config.toml
num_hidden_layers = 9
hidden_size = 768
num_key_value_heads = 12
head_dim = 64
hidden_act = "swiglu"
norm_place = "out"
norm_eps = 1e-05
rope_theta = 98500.0
bias = "none"
init_std_qkv = 0.0261
init_std_up = 0.0261
init_std_down = 0.00376
beta1 = 0.9
batch_tokens = 262144
MLP neurons of a small language model. Each row is named by its layer, matrix (down: output weights) and neuron, and shows model dimensions 496-591. Each number is 128 + 32 x the weight over its row's rms, rounded and kept within 0 to 255. A neuron's up and down rows have the sign that makes its largest values positive.
Before each neuron's rows, "fires before" lists the tokens most often just after its 100 highest values on Wikipedia text that the model never trained on. A number after a token or word is its count.

fires before: " |" 47, ":" 6, " of" 5, "s" 4
L3.down1007 [113 109 110 136 151 149 201 128 150  94 129 188 155  94 143  82  93 112 132  73 140 154 111 125 103 160 139 174 115 112 100 175  99 175 147 121 111 127 142 147 159 155  81 128 160  79  96 114 104 144  91 148  79 137 117 155 144  99 176 154 205 161 118 161 155 120 119  95 134 126 183  97 164 129 171 138  65 165 153 156  88  72 121  99  91 119  84 134 192 147 109  82  87 110 185 114]

fires before: " with" 33, " to" 10, " between" 8, "s" 8, "," 5
L5.down467 [130  53 108  56 114 112  77 198 126 111  86 119 128  81  79 150  80 150  96 104 131  78 109 146 126 137 129 139 106 133 113 178 128  94 202 110  98  70 122 138 201  93 134 114 190 124 122  64 206 107 111 154  96  92 130 114  80 158 155 113 130 164 188 161 164 126 169 170 132 165 136  92 132 155 206 119 118 151 113 188 115 146 111 185 155 160 147 163 130 100 149 132  90 123 139 113]

fires before: " |" 32, "\n" 30, " (" 13
L5.down1749 [118 162 210  78 172 137 145 148  77 128 121  85 125 100 132 113 114 145 112 108 137 117 109  84 112 121  88  81 123 132  78 132 111  33 183  93 148  92 141 101 169 164 114 148 204 110 104  97 131 151 139 133  80 131 160 137 152  81 100  99 137 169 119 113 148  63 200 103 152 164 130  65 166  90 120 200 112 145  88 171 106 131 129  70 123 134 117 166 175 125 159 117  94 124 155 133]

fires before: "\n" 96
L5.down819 [119  70 105 139 208 124 138  96 126 148 175 131 148  98 142 102 136 135  77 115 145 130 106 125 103 140  62  81 148  58  91 113 104 101 109 192  66 153  88 124 148 140 125 148 138 160  97 109 131 140 143 117  94 131  74 141 144 113 122 165 151 143  79  82 123 167 133  88 155  92 145 118 155  99 137  89 170 148 170 105 116  63  58  55 123 143 136 107  94 155 129 229  79 159 112 131]

fires before: "\n" 29, "," 18, " |" 17, " (" 10
L5.down1724 [102 146 132 120 124 144 118  43 135 148  67 114 176 115 134 135 103  99 179 161 143  98  73 136  96 119 111  66 103 128 155 130 139 109 166 122 179 169 163  51  79 107  99 112 116 158 135 150 138 162  90 185 135 142 192 155 159 155  92  94 130  59 141 142 179  78 113 123 121 148 120 167 137 145 168  97  97 115 113  88 107 179 179 181 107 122  64 171  91 163 132 186 103 196 155 199]

fires before: " |" 36, "s" 10, " —" 7, "an" 6, " played" 5, "p" 5
L5.down153 [160 145 142 161  94 124 125 155  52  88  47 111 105  47 150 139 144 124 122  60 148 129 126 125 146 134 127 120 117  98 101 158 155 125 144 100 108  93  68 109 155  97 160 149  66 125 162  99  86 138 118 128  86 123 172 110 128 197 134 119 165 146 149 155 125 119 126 117  93 158 132 149 124 118 195 161  90 152 156 105 170 113 129 128 202 132 179 109 189 128 147 168 121 152 148 104]

fires before: " in" 27, " on" 16, " by" 6, " at" 4, "." 4
L5.down149 [123 124  45 155  90  86 179 118 146  87  97 144 125 127 128  82  89 115 173 125 155 183  57 183 142 103  71 185 132  82 196  81  88 158 168  85 106 169 137 106 125 129 167 177 100 106 151  78 156 144 166 112 164 174 132 222 155 126 156  94  95 137 123 109 148 131 104  65 140 131 129 110  54 176 184 136 126 103 144 148 150 100 149 158 119 101  93 108 107 139 113 143 101 177 120 116]

fires before: "," 21, "." 16, " and" 10, "s" 6, " that" 4
L5.down982 [112 157 206 130  71 141 104 139 115 164 157 159 123 149 132 130 110 120 159  95 122  91 127 133 150  81 120 113 152 115 140 192 111 139 161 119  85 178 133 104 120 155 203 116 122  91 114 173  91 157 137  94 129  56 131 193 164 142 153 130 143  85 175 184 185 144  84 152 156 129 129 100 105 123 142 156 174 169 121 157  85 131 121 165  44  92  92 138 139 159 143 130  97  64 143 191]

fires before: " |" 51, " ±%" 9, "." 7, " 13" 7, "\n" 6
L3.down330 [125  86 123 144 126 116  76 150 124 142  71 138 147 161 118 161 128 160 188 155 116 196 163  40 131 139 176 104 128  95  52 117 102 139 129 174 121 175 115 127  99  86 130 145 126 182 148 142  91 135 145 127 149  86 124 108 155  72 107 143 109  72 119 156 135 143 157 128  84 105 122 140 142  99 140 158 117  94 164 193 142 153 164  87 101  66  89 113 182 128 102 115  88 129  99 143]

fires before: "," 27, "." 20, " to" 7, " and" 7, " as" 4, " for" 4
L5.down369 [127 127 124 135 141  72 151 117 132  73 134  94 151 148  84 140 159 120 103 106 110  61 114 152 124 115 102  94 193  92 110 120 165 123 155 136 137 128 148 134 126 147 171 124 139 166 159 164 116  54 149 124 144 126 105 104 112 139 156 130 118 138 135 203  67  70 116 128 147 141 119 134  79  85 141  98 119 114 116 143 142 170 123 144 186  85 131 107 100 132 172  46 141  86 107 129]

fires before: " |" 27, " of" 12, " -" 7, ":" 7, "," 6, " (" 4
L3.down505 [109 156 153 167 138 120 121 193 144 148 144 129 191 151  92 164 128 127 153 144  93 168  87  98 106 158  91  88 157 116 123  68 119  84 143 142 101  68 160 159  68 162 164 145 140 120 149 100 114 121 149 144  56 148 134 140 132  90 133 165  89 152 124 125  83 101 137 118 126 150 107 154 109 148 136  99 134  93  53  72 178 146 122 166 128 140 115  98 122  88 128  73 178  86 152 108]

fires before: "s" 63, "d" 4
L5.down452 [ 84 139 127 140  83 111 114 138  96  45  69 198 156 131 153 129 144 147 110 117 125 199 113 100 115 117 121  82 161 109 146 139 145 116 144 113 110 108 167 140 117 121 157 173 164 119 140 128 118 122 137  86 128 186  23 153  71 129 125 135  95 109 102 104 132 149 168 154  82 108 115  48 135 104 175 115  94 123 167  82 118 137 128 105  65 114 120 128 173 153 139  85 157  80 156  85]

fires before: " |" 55, ")" 7, "\n" 6
L5.down808 [160  85 164 187 117 132 117 125 140 118  94 133 130 149 178 154 137 138 109 141 106 147 127 126  89 153 133 122 107  95  85 136  91  91 136 148  75 104 132 125 126 173 122 168 138 141 124 112 176 124 122  74 141  85 104 114 134  72 112 133 116 143  73  93 133 116 134 183 104 174 124 150  85 126 176 162 139 146 177 145 142 114 142 164 135  91 163 165 105 150  89  81 162 172 158 180]

fires before: "," 25, " of" 22, "." 14, " with" 5, "s" 5
L3.down145 [130 109 103 177 153 138 118 171  69 111 169 163 117 124 109  90 119 199 137 141 185 182  84 113 128 152 128  84 124 131  88 133 127 127 159  57 145 132  64 165 109 155 178  82 155 137 139 124 158 129 122  64 154 145 185 171 117 163 117 119 158 108 130 124 109 127  98  94 102 121 103 128 127  94 119 136 149 143 112 157 109 136 150 163 103 121 119 155 108  66 194 204 113  84 171 105]

fires before: " to" 18, " by" 18, " in" 11, " and" 7, "." 7, " at" 6
L3.down1062 [173 107 198  98 120 168 152  64 135 158 128 139 137 111 114 136 159 170  84 172 104 151 112 107 158 104 132 117 152 131 104 122 102 138  80  95 166 164 127  83 179 131 144 191 178 145 154 102 127 120 156 138 111 133 109 135 139  78 185 128 138 162 117 104 128 110 166 167 146 126 178 117 102 120 137 158 155 118 154 105 196 111 156 181 134  60 125 106 144 143  89 149 129  83 112  87]

fires before: " the" 42, " a" 8
L5.down1655 [143 163 162 164 144  90 119 123 147  86 146 152 148 157 177 164 155 127 119 107  96  80 149 134 130  61 195  72 128 117 105 147 144 127 153 160 110 123 141 126 172 124 183  77 104 117  97  84 135 137 129 103 104  76 221 138 101 118 157 144 155 139 171 132 116 148 141 152 114 106 128 160  83 129 135 143 140 126  89 147 136 133  85 174 138 152 120 122  83 135  89 122 121 125 122 140]

fires before: " a" 45, " an" 7, " the" 5, " located" 4
L3.down990 [138 128 103 135 167  92 162 138 117 112 160  80 109  97 109 130 149 111  68  44 121 109 108  85 152 134 148  83 123 159 186 110  85 125 100 135 109  99  86 127 177  89 156  42 136 155 143  83  54 100  91 152 183 197 126  99 124  57 209 149 160  91 164  82 195 141 106 145 101 157  96 132 141  75 122  86 171 196 109 124 132 132 145 107 190 136 152 154 139 119 136 109 118 122 109  71]

fires before: "." 20, "," 20, " and" 8, " for" 4
L3.down1981 [157 107 156 166 167 134  48 107 102  54 101 143  76  90 125 175 146 139 118  98 142 119  89 126  88 132 137  78 139 142 124  94 134 136 192 157  71 148 151 175 178 135 114 121 108 117 167 116 111 126 147 174 108 140 176 132 113 143 145  99 114 130 157 181 109 142 102  89 126 139  95  94 151 166 153 177 107 146 141 114 152 135 102 149 140 106 128 106 138  99 146 114 139 104 153 144]

fires before: "\n" 23, "." 22, "," 18, " and" 5
L5.down219 [117  44 130 111 174 123 140  98  90  99 113 167 107  83  97 130 131 129 154 177  89 136 104 115 144 163 108 103 188 148 124 154 121  74 151 117 137  93  97 122 207 130  79 129 123 123 137 125 120  88 148 123 179 171 137 178 167 100  91 140 123 176  98  89 122 117 129  89 112 130 127  95  65 161 112 125 153  83 152 127  94 137 112 127  47 114 111  72 130 126 134 100 100  64 178 144]

fires before: "." 52, "etter" 11, "å" 4
L3.down1856 [143 172 191 142 105  95 145 118 125  81 123 111 134 175 191  99  64 180 157 137 131 128 119 161  95 134 102 176 152 102 103  95 109  87 184 160 138 121 120  90 148 195 117 142 169 110  85 171 136 132 156 123 118 127 152  94 176  67 188 175 129 127  97 148 102 162  85  74 146  86  67 141 142  61 131 153 146 125 117 148  83 142 136 118 188 165 104  90 147 121 150  79 185 155  99 183]

fires before: "." 92
L5.down1098 [179 121 196 120 129 146 153 124 144 110 127 162 127 134 177 101  62  61 114 181  88 136  87 148 129 110  94 163 132 162 133 103 134 136 125 142  97 160 150 119 127 213 177 116 116 120 126 141 166 134 139 110 165 118 148  60  77 146 154  82 150 108 120 153 111 123  95 130 165 138 113 162 108 174 167 146  92 167 195 206 147 116 124 150 187 115  90 128 114  70 124 139 156 146 169 222]

fires before: " |" 33, "." 29, "," 4
L5.down1910 [107 123 128 172 105 141 130 127 230 137 122 162 129 138 121 148  31 181 148 100 143 160 100 139 113 138 116  93 176  38 111 112 138 167 143  91 132 177 111 101 124 103 152  99 115 149 120 197 176 129 103 128 162  66  74 149  85 121 101 149 106 156 119 129 154 142 113 169 112 124  95 142 120 166 142 174 151 170 162 111 157 153  51  94 113 112 109 171  97 112 112 152 164 199 125 146]

fires before: "ed" 28, "ing" 26, "s" 12, "d" 6
L5.down894 [148 163  56 185 155  98 120 158 111  94 154 156 175 141  63  91 111 154 118 129  99 155 104 125 142 178 122  27  82  98  30 200  81 120  80 208 116 106  81 112 107 114 158 117 108 184 140 115 167 166 110 156 122 123 131 159  83 121 121  58  91 110 178 109  64  84 121 107 147  71 141  96  88 144 109 135 150  82 108  84 133 160 167 105 112  98 139 138 184 171 138 154 125 100 127  79]

fires before: "|" 16, "-" 15, "==" 13, "===" 7, "•" 6, "In" 5
L5.down686 [169  89 113  99 110 137 188 110  98 188 164 114 122 125 165 129 220 121 126 180 107 129 192 126 150 130 132  96 122  91 109 114  96 160 132 208 155 106 151  78 176 101 128 104 145 125 133 107  97  99 140 109  98  88 163 167 150  91 143 133 156  67  88  91 139 157 185  98 145 105 124  44  92 115 200 150 102 112 190 133 145 168 150 128  97 149 180 168 112  90  72 137 192 119 117  85]

fires before: "\n" 38, " |" 27, ")" 5
L3.down1925 [163 107 138  67 101 144 129 146 139 118 141 129 140 140 112 112 144 135  77 191 147 152 115  97 107 174 154 163 105 183 111 147 160 131 187 115 128 179 139 156 140  86  63 163 116 106  78 136  72 127 151 122 181 126 194 166 115 185 209 149 122  52 114 142 124 155 149  83 135  88  81 169 153  71 146 107 110 110 151 159  92 112 169 163 135  36 137  26 127 162 146 137  97 116 185 138]

fires before: "," 37, "." 14, "\n" 5, " =" 5, "urban" 5, " South" 4
L3.down1965 [117 130  97 105  95 100 228 143 213 140 123 116 144 152 168 122  80  74 152 177 112 163  84 129 121 164 147 145 157 136 128  92 155 125 107 150 133 114 170  88 139 190  75  85 111 144 181 111  96 154 113 101 138 118 159  77 142  87 101 189  91 101 155 144 146 112 194 117 140 186 165  84 138 101 176  72 135 127 119  86 100 122 144 181 163 122 109 165  49  38  92  92 127  98 100  95]

fires before: "\n" 67, "|" 25
L5.down1609 [151 159 153  99  99 129 116 181 122 125 109 116 115 156 115 113 187 177 138 173 110 130 124  53 156 105 136 146 143 121 138 143 186 150 131 117 145 121 145 118 149 160 156 122 177 128 180 120 149 115 179 119 137 117  84  88 173  71 170  92 171 118 124 159 145 151  97 137 204 105 132 113 145 156 164 133 116 120 159 147 191 103 189 111 104 137 169  89 104 160 165 109 136 105 147 120]

fires before: " of" 51, " day" 4
L5.down1384 [124 165 156 192 171  95 113 141 159 124 118 103 162 127 158 106  76 206  78 104 124 105 135 135 130 113 125 108  81 211 127 216 183  93 135 123 152 126 166 156  63 118  74 158 148 177 110 109 157 149 173 143 122 170 123 124  29 134 139 103  84 135 135  47 105 149 127  79  94  80 147 156 115 127 155 179 127  99 142 158 150 160 155 146 169 149 133  86 149 155 114  86  91 130  80 109]

fires before: " |" 56, "." 12
L3.down1502 [160 159 125 114  98 124 202 150 116 127 138 174 170 155 174  98 148 100 144  82  82 126  79 135 151 119 123 148 155 116 148 113 158 151 145 140 227 146 129 118 164 159 147 101  99 111 173 162 150 119 138 142 110 101  94 130  70  96 109 101 113 150 129 141 151 110  34 124  70 205  85 100 154 154 139 154 107 117  87 170 128 152 120 158 133 116 170  97 125 137  71 128 155 152  90 114]

fires before: " of" 53, "," 5, "." 5, " and" 4, " in" 4, "s" 4
L5.down466 [163 167  84  88 173 135 150 175 174 128 143 128 184  90 164 229 151 121 177 116  68  42 156 138 137 124 100  55 147 128 179 149 165  42 166 101 130  99 139 168 125 142 167 185 127 149 145 135 168  87 142 187  90 178 147  97 123 110 157 161  89 128 144 126 151  98 124 125 156  98 133 107  98 101  83 162 132  87 136 145  96 111 121  68 152 115 160 129 223 112  57 125 125 112 155 150]

fires before: " " 29, "\n" 23, " Yes" 5, " No" 4
L5.down407 [142  83 130 128 105 162 173  78 152  67 129 141  98 103 143 104 192 101  86 107 163 152 199 103 143 124  97  73 140  98 136 142 169 134 134 215 109 107 140 157 101 149 135 152  80 151 186 117 146 153 149  95 107 120 164 113 130 139 108 118 176  85 140 128 120  58 123 116 107 127 118 182  55 152 144 113 126 160 147 106 109 161 167 138  89 114 140 146 137 158 125 124 135 123 112 113]

fires before: "," 25, "." 17, " and" 10, " of" 9
L3.down1666 [122 119 171 146 100 141 115 151 122 173 141 121  82  99 165 114 184  57 131  98 163 138 103 151  94 100 124 128 125 114 142 180 131 123 165  96 159 159 178 100 120 187 173 196 167  87 133 162  98 175 128 125 105 180 116 135 124 160 164 172 153 101  98 115 103  99 163 134 120 127 133  80  79 202  76 108  90 129 155  97 154 154  87 115 160  81  92 142 151 127 164 127 125  68 101 121]

fires before: "\n" 63, "---|---|---|---|" 36
L3.down119 [130 148 133 135 135  82 110 115 102 101 113  94  63 159 191  82  64 178 173 126 126  76 110  71 119 121 126  59 124 134  80  63 166 142 149 132 168 163 145 127 135 119  99 143 210 130 126 147 150  44 131 140 113 154  84  85 148 125 111 178  91 131 178 102 126 130 153  50 192  94 108 153 160 110 101  97 186  72  95 146 100 133 118 186 142  91 152 127  95  73 166 122 187 141 151  46]

fires before: " |" 62, " on" 12, "," 6
L5.down87 [ 88 133 180 153 155 168 101 160 143 138 138  91 170 190 142  76 120 150 103 128 127 114 157 128  83 141 117 126 118 180 127 149 116 146 148 176 153 109  61 123  92  87 105 128 160 128 199 102 125 213  63  95 120 157 109 167 169 113  81 110 189 147 107 114 137 132 181 142 172  73 106 127  84 171 186 103  97 169 141 121 167 143 118 118 124  79  53  70 157 133 140  99 104 155 176 157]

fires before: " |" 37, "," 6, " million" 5, " in" 4, " for" 4, " g" 4
L3.down1612 [184 123 177 129 154 134 142  72 142 142 140 125 119 169 128 113 109 149 177 170 124 162  85 112 110 152 110 109 162  49 109 111  96 110 160 185  86 115  81 118 139  83 115 117 107  68 131  43 195  87 106 137 111  89 173 124 180 148 104 130 126  95 148  71 107 169  97 112 147 107 173  83  84 114  66  91 163 180 108 124 176 173 122 128  24 113 110 126  84  70  97 117 173 106 107 137]

fires before: "," 27, "." 16, " and" 12, " in" 11
L3.down929 [118 190 200 175  97 105  86 151 143 142 154 164 155 129 174 178 147 108 146 149 145 117  95 104 126 144 127 113 174 128 114  69  96  72 104 173 112 117 148 147 154 113 101 126 154 129  88 132 177 147 136  96  50 136 101 134 161 148 157 118 128 130 118 134 100  88 138  19 182 119 152 100 145  91 185 127  83 138 155 145 144  60 127  72 143  81 129 116 181 127 152 108 157 200 137 114]

fires before: " |" 51, "," 5
L3.down32 [168 171 169 133 150 100 164  92 149 117 123 121 104 127  79 111 104  69 121 129 126 116 197 134  97 151 134 167 129  48 114  93 162 184 177 127  96  28 157 119  90 147 145 119  95 125 144 149 123 102  84 154 117 101  85  47 141 133 105 148 137 140  95 108 174  99 151  92 205  99 116  84 170  80 195  98 184  60  66 133 152 100 110 151 140 156 174 102 147 158  98 103 174 117 147 158]

fires before: " in" 15, "." 14, " from" 10, "," 8, " on" 6, " at" 5
L3.down542 [135  83  95 177 199 126 111  62 120 166 120  90 125 124  85 135  90 157  59 152 179 133 101 128 146  84 171 121 100  96 140 159  71 145  70  79 160 146  82 189 148  86 129  99  79 109 114 129 168 129 157  91 131 161 158 126 121  62 150 117 116 143  81 169 119 107 174 102 167 137 144 158 117 100 136 104 108  53 117  84 107 160 194  75 108 112 137 136 194 147 153 156  77 107 212 135]

fires before: "s" 31, "N" 15, "W" 4, "\n" 4
L3.down1608 [129 130 106 123 159 153 114 126 120 134 185 141 108 139 129 145 174 146  77 167 113 152 116 172  90 101 114 118 139 102 185 191 147  66 122 198  80 174  83 139 124  89 132 110 135 155 154 124 140 132 108 144 126 147 157 161 182 162 115 142  93 118 111 128  96 100 112 164 113 102 138 186 101 131 120  61  67 108 152 130 103 115  99  45  60 135 119 164 163 191 111 142 155 107 156 151]

fires before: ":" 24, "=" 20, "." 6, " in" 6
L3.down1702 [173 154 137 133 168  72 118 109  92 147 124 106 108 113 150 120 109 173 161 143 103 148 115  97 138  46 132 121 123 209 162  65 109  73  87  83 104 102 153 223 111 159 148 165  79 150 149 132 142 149 102  55 117 110 105  83 173 117 200 122 212 132 125 147 124 151 153 119 153 115  98 149  94 169 126  98 164 182  62 153 115 106 138 122 170 121 170 158 110 128 107  77 101  93  90  91]

fires before: " of" 66, "s" 4
L5.down1940 [ 86 180  94 133 118 140  48 110  92 151 132 136 128 144 125 106  86 130 158 130 135  21 141 133 159  82 170  50 127 147 173 109 100 132 112 125 112 154 163 107 119  98 170 120 155 135 109 127 162 105 155 111 142  91 131 140 154  89 143 161  68 144 139 106 120 141 130 133 126 107  95 178 144 130  70  59 192  86 114 146  49 150 160 111 116 137 218 124 158 140  76  83 106  87  68 167]

fires before: "s" 89
L5.down515 [180 150 111 113 122 148 145 133  60 152 201 139 177  70  97  96 148 135 152 115 175 167 141 107  85 148 158  99  89 127 156 109 210 114 120 158 137 144 147 147  98 128 140 136 104 143  45 144 181  58 119  99 124 112 184 121 114 155 135 130 119 124 170 169 194 194 176  90  94  95  52 104 124 110 121 117 186 177 170 127 124 168 138 123 121 147 111  64 176 130  80 110  80 108 150 114]

fires before: " |" 85
L5.down615 [187 117  90 181 190 139 159 158 153 142 125 132 140 131 120 125 140  86 184 119 150 142 138 175 115  57 193 134 145 109 132 115 161 177 160 150  72 126 162  92 108 136 120  84 164 151 174 145 165 155 132 108 116 110 114 185 120 110 167 152 122  93 155 100  92 143 107  95 145 172 167 174 193 102 176 109 101 156 128 181 123 163 124 128 165 119 114 128 153 188 111 108 110 145  96 116]

fires before: " |" 42, " (0)" 6, ":" 5, "." 4, "," 4, "sec" 4
L3.down655 [167 149 141 132 138  38  96 124  82 160 147 151 129  80 134 149 139 111  86 155 118 155 145 102 168 108 145 139 120 151 128 100 117 161 143 133 121 143  94 159  74 138 106 147 162 127 115  91 131 138 142 148  90  90 108 112 129 111  14 126  93 151 164 164 139 102 150 107 175 108 207  56 130 139  94  99 118 154 112 115  97 144 143 100 177 147  88 127 128 110 104  81 132 109  84 199]

fires before: "." 48, "ia" 6, "har" 4
L5.down1002 [124 143 105 115 136 185 141  82 137 160 113 109 127 196 102 133 106 137 119 112 149 146 115 219 113 108  96 170 133 194 157 115 156 113 136 159 168 123 187  85 141 141 226  58 155 155 107 136 115 134 182 143 106 125 142  67 194 159 169 133 106 137 167 162  99 141  58 143 117 129  97 124 132 113 106 143 208 116 137 147 195 121 104 138 176 203 148 133 116 106 138 166 127 184 149 123]

fires before: "-" 26, " " 18, "\n" 8, "===" 7
L5.down778 [ 56  92 138 139 133 165 163 143 103  88 141 187 111  95 118 119 141  91  87  89 161 163 177 103 105 119 113 171 195 184 124 141 188 123 100 148 188 139  79 201 151 156 104 115  89  82  84 146 124 121  80 121 115 175 109 136 109  66 117  93 107 109 134 145 130 108 132 149  86 128 129 135 105  98 133 138  87 126 120 111 119  92 118  90 115  69 125 102 116  86 126 101  82 159  85 126]

fires before: "," 25, "." 22, " in" 7, ":" 7, " and" 5, "\n" 5
L5.down127 [138 135 132 122 112 183 146  98 146  87 154  79 186 126 110 124 130 156 156 137 167  82 108 129 133 114 141 121 151 137 134 115  73 106 178  77 118 142 132 138 130 144 146 156 139 141 147 158 186 158  99 169  99 161 154 105 105 141 140 124 118 137 126 116  95 130 173 162  78 136 163 110 138  61 130 118 156 156 123 134 162  91 164 105  80 138 110 123 144  94 133 218  72 176  58 126]

fires before: "\n" 30, " The" 13, " It" 5, " This" 4
L5.down818 [122 123 103  44  80  96 103 118 137 126 133  98 103 127 113 100 246 162 129  66 130 113 131 125 123  77 144 116 123 144 113  85 120 166 143 141 159 100 131 109 105  27  53 189 120 135 181  95 125 128 130 160 129 163 178  93 163 153 165  92 123 150 124 105  62  57 108 102 143 134  78  82 104 137 176 146 147 141 150 107 105 124 126 134  99 117 158 140 143 108  81  71  37 176 157 134]

fires before: "\n" 51
L5.down1626 [160 128 107 112 175 136 133 174  93 163 110 165  73 116 145 119 115 100 129 166 130 110 107 101  48 104 134 131 156  64 128 118 165 125 185 122  68 139 150 109 174 106 132 139 135 128  94 169  77 147 110 131 178 120 161 101  37 132 129 144 117 103 152 128 162  81 159 146 166 108 106 163 175  77 155 157  95 132 191 118  77 116 153 133 150 102 121 115 187 173  95  92 117 166 156 136]

fires before: " |" 54, ";" 8, "\n" 8, "/" 7
L3.down1500 [ 97  73 134 103 102 142 190 188 181 143  32  78 186 123 112  84 147 105 148  82 105 130  88  94  89  70 118 166  88 123 119 127 151 102 172 165 124 136 132 169 116  73 138 154 111 138 108  85 154  98 150 124 132  91 143 138 133 119 124  98 111 138 111 141 124 125 113 108 124 140 149 123 113 135 100  97  78 167 171 128  78 153 140 136 111 181  91 110 111 181 156 150 113 117 178 146]

fires before: "," 23, "." 18, " and" 6, ":" 6, " (" 4
L5.down1475 [151 132 176 149 166 104 190  93 125  91 151 112 115  87 118 120 115 160 130 156  86 164  78  78 162 113 136 120 182 159 157 106 115 121 197 163  95 155 108 103 173 136  94  78 128 196 186 159  91 158  84 104 101 178 112  82 118 166 126 109  83 122  80 182 151 165 142 117  97 138 130 186 111 111  91  64 107 110 172  55  75 127 115 142 158 108 138 122 144  84 162 113 107 106 123 135]

fires before: " |" 71
L3.down449 [118 138 175 125 126 168 142 144 149 131 106 162  89 163 109 143 122 148 111 117 107 105 111 134  42 149 141 111  97 165 137 137 151 131 159 162 129  69 183 174 159 112 143 162 134 129 194 130 106 125 130 131 135 116 122 118 112 174 137 122 135 113 136 128  90 176 115 154 132  35 157 207 119 105 179 158 159 127  96 124 175 141 123 142 101  66 146  86 160 155 118 119 144  97  60  83]

fires before: " |" 51, "\n" 8
L3.down726 [162 157 137 132 155  78 111 144  86 147 116 117  95  97  67 165 138 172 138 129 172 109 103  75  81  98 151 160 104 142  79 129 130 115 121 124  66 171 123 205 123 132 105 166 129 123 123 118 138 121 130 175 118 203 145  87  83 121 111 112 124 207 110 124 193 134 175 137 119 113 167 172 128  97 101 122 139 170 112 104 111  99 118 148  83 152 106 101 172  66 158 141 184 231 107 160]

fires before: " the" 33, " a" 13, " he" 4, " his" 4
L3.down451 [137 212 137 188 121 100 102 121 124 125 101 141 191 167 120 112 181 140 111  75  74  99 123 116 181 133 113 171 118 227  78 199 141 144  94 161 118  79 122 139 104 137 116 125 151 148 189  82  66  78 144 129 175 143 144 124 171 152 140 165 105 155  46 124  98 148 138 128 165 126 105 143 137 136 131 166  29 202  76 135 121 112 119 117 111 109 149 140 164 132  75 105 121 119 137  85]

fires before: "." 24, " in" 10, " to" 8, " and" 8, " of" 7
L5.down437 [112  92 152  85 124 130  96 104 138  94 163 146 119 115 114 127  67 133 123 153  86  98 114  94 162 114 131 161 131 109 177  94 145 111  93 128 179 128 127 150 122 100 126 146  96 118  88 110 133 149 132 109 146  65 110 182 152 173  77 203 131  63  98 124 113 116 114  98  88 127 167  90 137 128 164 138 159 148 103  63 203 137 107  73 114 143 131 151  83 112 135 105 101 162 122 154]

fires before: ":" 35, " zone" 6, " code" 6, " American" 5, " (" 4
L3.down1132 [128 139 175  57 160  86  90 117 133 124 125 114 139  60 159 123  68 134 198 178 144 148 207 120  76 164 131 147 113 139  53 183 116 120  47  44 143 156  44  91 124 107 120 103 130 148  83 134 108 137  90  82 106 152 140 142 163  90 150 132 147 176 115 172 135 126 136  97 143  76 144  58 116 109 134 105 147 161 124 156  78 124 137 125 143 106 141 139 108 102 157 116 101 182 112 118]

fires before: "\n" 55, "-" 17, "===" 4, "lang" 4
L5.down29 [ 84 142 144 167 106  78 144 104 136 131 125 130 129  67 111 108 113 120 112 177 124 146 160 189 128 110 113  83 104 148  75 107 104 123 138  98 134  69 174 100  98 148 118 112 117 193 137 156 146  76 108 145 126  87 106  93 140 134 131  55 182 135 146 163 128  94 137 175 111 127 132  84 122 121 129 136 103 148 124 168  95  92  78 121 120  48 140 136 106 108 143 133 166 129 137  92]

fires before: "-" 44, "•" 7, "\n" 4
L5.down1971 [128 150 135 156 140  67 165  99  93  86  89  80 115 157 148 102 171 118 146 150 105 132 149 141  91 140 117 124 124 120  78  31  47  89 138 104 117 125 147 116 133 111 124 104 152 204 123  47 140 172  91  92 163 150 100  99 135  80 120  74 138 137 125 154 116 110 165 117  94 137 133 164  92 150 164 183 145 122 134 194  80  98 175 138 171 105 121  83  87 127 172 158 146  91 159 116]

fires before: " |" 56, "\n" 17
L5.down1229 [141  91 164 135  97  70 110 143 159 144 174 157 176 134 119  51 108 157 130  56 140 118 159 135 154 110 140 105 131 209  83  99 140 113  56 122  91 123  59 178 174 108  93  98 150 149 108 167 162  71 140 137 160 164  82 123 149 115 129  98 132 166 131 128 168 151 100 139 125 171 116 140 133  69  75 146 114  85 109 155 109 102 103 116  97 165 106  54 176  97 160 110 142 177 136 129]